From a checkpoint of a small transformer trained on Wikipedia.
Size: width 256, 8 heads of 64, MLP 1024 GELU, vocabulary 616, 15.1M parameters.
Architecture: LayerNorm before each block, biases.
MLP neurons of a small language model. Each row is named by its layer, matrix (down: output weights) and neuron, and shows model dimensions 0-127. Each number is 128 + 24 x the weight over its row's rms, rounded and kept within 0 to 255. Numbers have three digits each.
A block is one neuron, or neurons of one layer that tend to fire together. After each block is what it responds to, as a language model described it from the Wikipedia text at the highest values.

L4.down345:140121142104124107087141104164099138104106132098131134130125135118077146179168094108154081174137152133111137101126126087142110120139127079120115111079163129162114115120113120141108141132138131169166143143104148149120190139165075110132080114129112111154110078097131109150115161109124125147136134141148135104152136133067123126125101119137129108147183122107100133144175128150133102152124
L4.down354:135100156127149152130121113150123204166101151135124112125106118094121114146085164153153137130114147162126113120172122136127094144128134179137088113093112110163157152135127113135140106098139123137125167101140157130125095143159131149107107183089075139103113101183150116122138107137119101146125100089119128154093143135104127158125119135105073123145119135141129140152144108108119122100136
L4.down478:130167168110164115144117122144144160096127149135091098104153115136095127123091101108182127152138143132127088082099102111131110128132119115076157111119111127140076133152139135121115159141163120178160158110144161121144136097129117139121090128103122138123121138125118094119088099127188107174107110177165138108124114124090117087115140146099126111118131105110109111139124138165157106109132
L4.down587:126142107112109147133106107152123167126123165127106104069141114109107157146115145121127072128087168151181085145161142131104169145117127116109136149107105172162100117135160112111169118107141101172117124142134097181084129101130092152140106092144134136157099141113066099165137122107096131153111100129134116150105126138120118110163121116143097158156160123102098109137111116125114129099143
Adverb -ly suffix

L11.down875:166147136136124173135117120141150115098096138111080122159177143123129112148152153134158111105122155111155158142174116151100153095144088102096092116145131121141146099128171148130136137124116131184115124134151169152167128081106106132139093162129124144111143131117100166129125109105106164095133132125129104135147251146112129135150124127133131121100115127116120165175105104131123125071127
Pre-noun modifier endings

L5.down12:158134123144130102151145133132110137107160088155117124144146133138112127081146120129109121115162135097111112086140134135103129134161115132148096171126116156120124093101160141124114108160118158079167106137193152147155117153098164152162112107141096130109116137092111142114131114092123159136126131093185134159108100150094100098124149117148139133164175120096123088094117160119118141085129
L5.down19:160111086098129114122126160145117160127123084131120153107160114137142127125145101125099161136152122151118137138129137117091098163124084141103165134131125131088076105130111096157182178061150127096094165138128166115126138071133119115148177101100164176131151167086133119134136131146113119146172120130148146168137115158125147126130125113169092141134131104117110130140149146149150128142115
L5.down117:153121104153114081142122105091140127126117146118131097168174103103161090142147116150103150083141101138148130119110103133125118133128082099162113126135127123133119124139079131106106081115158119148153107103132108128085090116126105143144117131105097098102154196137154132110164129135160119122152132101104080139104094107122116137109149116174163118145144130119086127161115151154116130152187
L5.down129:158153122125150088136182087104167135185145095129133145139139126174108120107097084127135090132143150127115103132124158105126124136121102168137104127136149144144131123100109114124169167096157099116146096147141126142116163097149187149110143127098091147111131129109112122114129130132124084107132148151099155110136153129114110126085161078144087137188115136110107141113065133109141160199108
L5.down145:121119100101091106155107094123117102139143111187097105079111151155138100118083128155112134194137125142128126125161139130133104128164146135123123139114095111123058114156122103152157109147102133152131176104123160161119092133081141100164158121133087132135128108157125113174146128157159097108143120126112125118215166125118115170103119135139145136093129073136129123095096116133110159145126
L5.down186:111136147134151106128076094162139104148088089126146134172088112123106148113124132088159129126118135135159128116094169112135077132138141145143142157175134110155120124099095129134128156156112115092101160152140122131143156127146089112135137145116144164102175137144139149120153090164111112104151132143132115106130139097091131145161101095126090143123117127108139108127136137090097118142119
L5.down233:143157165148153146152145150117129159074132122141137099130137127122090109121140111160129128102175116099089152121180159119122125117133104111138144146115116120150113138163143154124130074081081117108119129154079114121127089148123141150126133139121169104142116138188062101156085090156132118152123142148135151111110141120138125072115130107156084135132155151126137085131100134125161127109083
L5.down487:162089122122098189143107102125118100121084131108141107135150135102109178077103138112126097177180116158141125103114107136140174139096131105133137099137134101131105123148117144088100102158108120132124110130088145138112096141134087099079132105119178116062136126117146115133139129124160169125140130133117133175118166142096175125127175125141107136124117168111138148140144122116130164145106
L5.down673:127128161115172107143127156095173156123112177113112100142154110103130164136132102137134101087168112155088158144143134113077178148088103135143124130131129096120130121133101155137118149159118113103143150073071135120082162139120137127099146150135137094101079103073143112153152125141130103111184139081153073120139116121113172110111101126090120119115080126157121129137093117129118128087125
L5.down681:176162094119118114097132131132125083166150123120145124101085099144154154117098146127087115116149165128127128148140135107122139163099148144179134152166136135104132098104103114137158181090121145165093122150109131114096188127161099125116175168150138128123107133107103107108128130106113081087111122145101167138090122088140116127144135134109127127146142128123130127109086148144141117080128
L5.down713:130099108119063101109107111120131112110080160127120128155095132118111123113133117164171149118136099136105142095140129136120136134138116113141133123171125102144154123133174128137125135133125088102159127138159116095110169150120067144089157137153129151094125131099139115105139126119176144145105190131104141100102159141161179117113137137129135129092111161115112090123124132156152146149149
L5.down743:104147117128107091120169116146194143157118185144117076097068117138129126118158077173103176177150109100166158160114112103153089132139103159163128127147125108124139118131131153162076150130128128157124148122118155078103085117096162142148112162119092146083121131135141141153138131132118134147203106111117124128142073109103120159131141134144137135098116137131145139088137166142110135130138
L5.down802:160128089156094095122114141154079167120111096116145164139089109183124098125152124087099184147138157167135163122113114125149128155141091115077119134129136145177127134149132124103116109139174138145145129122117114091112128125103136095103138148094103127110123113126120124131116125132114117133164109134139129116113140115113156099105108131143143117120142114079134122121129114100119107109129
L5.down852:133041134156123101148140134103137134155147149103121178148136122123131113142161147096125136130111115121115133150143051136117148156119092165101159143148128123094143155128133157103151152092118179135093147127121160075135096131128115090119142132111152133204118084128142127145138180107096103131131100091135137093111097101128121133121150116145135100132152114143101119133103117129156188115127
L5.down942:147168154125166123089147143149119114128093146115136130134126127136076150159127108151133069147098142138121106141164156117164111139118136121130121082128136103148102129143137158120125106099071127112115128136130153125083183102133044111133129124134121128128134115142103121185106094127182141130126094149154162110149115127152116077094129120139147105087101126086120121108142148148153132121117
L5.down994:126133117157129123113145165128099109116181114091087115091092104140078116103129116133143098134108093125077145177152090109125161108083154124098124138130136088121123113099166114102135152143103157093147139132105148114135137111106109098112124146137151165111095110125118137160129137131132078135104151124130113102141158077119158132159118165135123122123099078117107082129142124097155156094105
Clause-linking prepositions

L11.down925:145139105137185093154156095138149130145107129116158117140145129133087149150095126116154087091133162108138102133133159112133113150154094137147139116073109129121093122138142123128155153141124087141121127165100112138115115187181093112160110162120104100093130121132127131109131114147160167134065085090154117133159202103148093100125138121111106117115113131163117154145091133108136186104118
Function words before quantified phrases

L5.down165:104156143096159100119124131155150109106106078166084175130153147124100132090092141137138160136112116131142117170070114088123165130114119118114159123136155123149130147113133151132141138139109136124087118120177133133165154109125059160130129156131130099082135163125151158177139108130145136143142137162129127154146109135140129112108143134115111126122141128082094108098129127145129093120137
L5.down269:138114102134110111084129169127145106139133141114128114124144103116120128129100155101146124108141131102139132118130155166098054125116118115169173185136143135122108123161074111125134123110063130103167154120147146082134124119094090094154118099118102157139101125163110159112128143147108075129146156123140153132140079128178153127084138107127117122114144160107135115158168115138139163091171
L5.down297:139143118135100122095146112110152113125139146103105120146126130143147132121121172102088087153161134090111134131155122125109167110115142106156174116128160146100122117133084144122127094119129113121137124127162154110144145122147095127130201154090100127121149109127146169130173113135169102162153171147145078141157068155108133112120106139143132126143165099122107125162121083167128134105159
L5.down344:125118141086129100138142145132151173165143119113110139145148161113146096112118120109155122117110103102123148135091132150182110098114177110167203117129090121120159080083135115142147151104128147093128111119111133106098132165131126134093125118120103124087094113103134120146128117116140108145120105168149130152101123127140110151122093118137112095131164160125172152143170134155130138119158
L5.down441:111101125132135126117110160135128141078162165118153126109083098116117100141115154158129122144140138137134125151150164118122133146107116145098100136131109119148091124127091122114135133154108114088129109115119113117141122123100140076061102142125131145148124094162129101133154094152081143147083118076120196115101162140111114141108084133142145138159113133108114094120159152133125155103129
L5.down444:112110146095134170133097153097135146172127133133146152107121128147147130119136167149110105069112100109103115112135085168154108134119149134136140088094128161157124108137138081128131115136140128133105160111152118124080123128088153127120139144120144153140118127101124166109147159114086165139143121124152137105093166112130148121123139107123129108065133144134144105187115092115153089104115
L5.down494:141126181100178137186132135131099131170149086104140127120116126119115110097147131141119132101128113115150123140140122106100124162120129143117131200131162104121094133105108102097128172138107148124121134188131097099150130131116122082115087143123131147106058128108159145169139102164134123128114077116126093130113225147090154142141120128170133131069129142086130132135116134136117143092125
L5.down570:133117135129133136133107124111111086100135137138101126105117127132135123133113120102142152093122114144087167119148133133130098094124136117142132158144117116155095146112133167126167121118143138146150086149169137139104137108114133150123097184142063127148129108065074137112131105105101121123108134174084148131114116119131120149108105127135137154086141166046148102150114148088106135181104
L5.down578:164121098118104175106121127112103136158120128155104135102140148128142071136101104123140128126096101158125159138117101105125109080080147164115128154128131140155085182083185124148120112105131135154198113143120103113155110137160139161129139100106138141092137125084125132130163151127138138158108143144130133140145153139109102131126098107158129128128143160149127130135145155106104106114163
L5.down655:152121152130157128125130118164139146105130098170183121109134118133105136096123157089164114129136164110159156147142106154119133161153107166088145120117152154120131150103175119135131122116071104133136139143151075145144187100142090126131096140113120150130094098108103115121089143150147098136109091105129111132135113121151133138139105134106097102178100126142135108140173100081126150083198
L5.down766:093165140108153125127134130124085123137146123152132126171147166146142150111091140166114167139103114137116120137105095149181179136133128123105170108148137177112107109125134114144144094106117111151124089103158100161120147138118093154109116176162105113154141117120177137111121123118145169144094119133126086099138141139144107109087088112161115148136156155075136138146137093120119143105138
L5.down773:172113131107130154091101124102093145127129106113144140118094140138135137105144128144123107098122153178115125161144143139139154143128114148129151109126117137118109106138130111158156086091111183098140161154107149112119085133137124135104122138124117126141135132128147104091133077108093138151129142131131122128136160142133125126112125099171121136124131151156118098119102126111149140107085
L5.down806:112124113116141103130067127130131128160137095127163158165147123176145116132135138160123110114131131160114121122133101117133137111158134131151144198130168108141096114134110116131131117105121126127141176137161065074133121145145066166090122113116151121134138107148131114120139174135157108140141170107145127069109121104162153113095130115138094134131104138124109128131143169134097144131147
L5.down909:125143175110107089151091128118092146130175152113106123148136087152125184147134110141109151128111156131135121105113140109125090153142149089117152128142116122148165077128130108145093121113092095137131085095168072153130151125153103149189146101090104138155100148136167151111136110120155138142195125101141148149131109100134112166109110116139126125148138084122132125095171191141166118147113
L5.down915:131124100150139133160140117123131108122120140152103140129146125158110110081167164149128151121149088118150145137100119146107106125135153121140129106122116150179126129078157131186128126095105116154138144148107094106122117119121098155112142122145146108163171095144123121136140118122134150107129101178138089175107172125106113119115113130130148142120111109175147147122120129141132172161131
L5.down1012:145111089139070134137109140160104151108139149110184096118130113133128110143144106169100128166141145109168092099145146152144130135146120138095105107087088126096162158150128141127115105107139097172137136093138075158162135147133126146109090151132114135131153132133138142154151125104135187155130118095103160112158112079106113141084116116158145072115113110152168090093157115112140148123107
Split-word ending pieces

L4.down186:162110123130101168154109141135159157151128121133108118158125117150121148121153094108125099145110141153109164126115140121132098142180123129157141148161120152133105114147088121121115133152128141172087118110114148107099087139104139112112134139107143157130106116138138155119099146085081123106055133099113089130123149131122168163136133129085104137132107103106084115179150133173107121166105
L4.down195:170141133178104090104099109148126099115134132090149092139097152129106120099141102152154143138117146105154170108154119117131109117124146135133104137075099115122136158124110148151132133131110160083145162126095129134168110186147126146121116174124120136111148114137134118146146107088133121126141114117130113112086146128122162110172180097139090152078069137140117123144101130083144098123120
L4.down286:160157113123124127126127103112169118113171122099105134093147125144106153139125138160113089157113142126142141129134163150089123115086085138166151155153140111120134119133131138131149167115119098175112156121142156130146119073143140158126131109114129145189119121117101126129120143118077118093116084157122085085136113131140128094167142146104095150127110103105111132128070110112180130136071
L4.down646:099132113092108137123094142113146124135162094131156121083131097154152111135144140135091132122132119133093144110174071124106107127164147134150121194168174166128107123151111155088106132130109132111122111114112128112102155149110169141108145134132162165104123167093134133088134122136089144135111116145104112094107195135139108118161155095135116143133162185118131109118147165089125133137092
Sentence-initial locative prepositions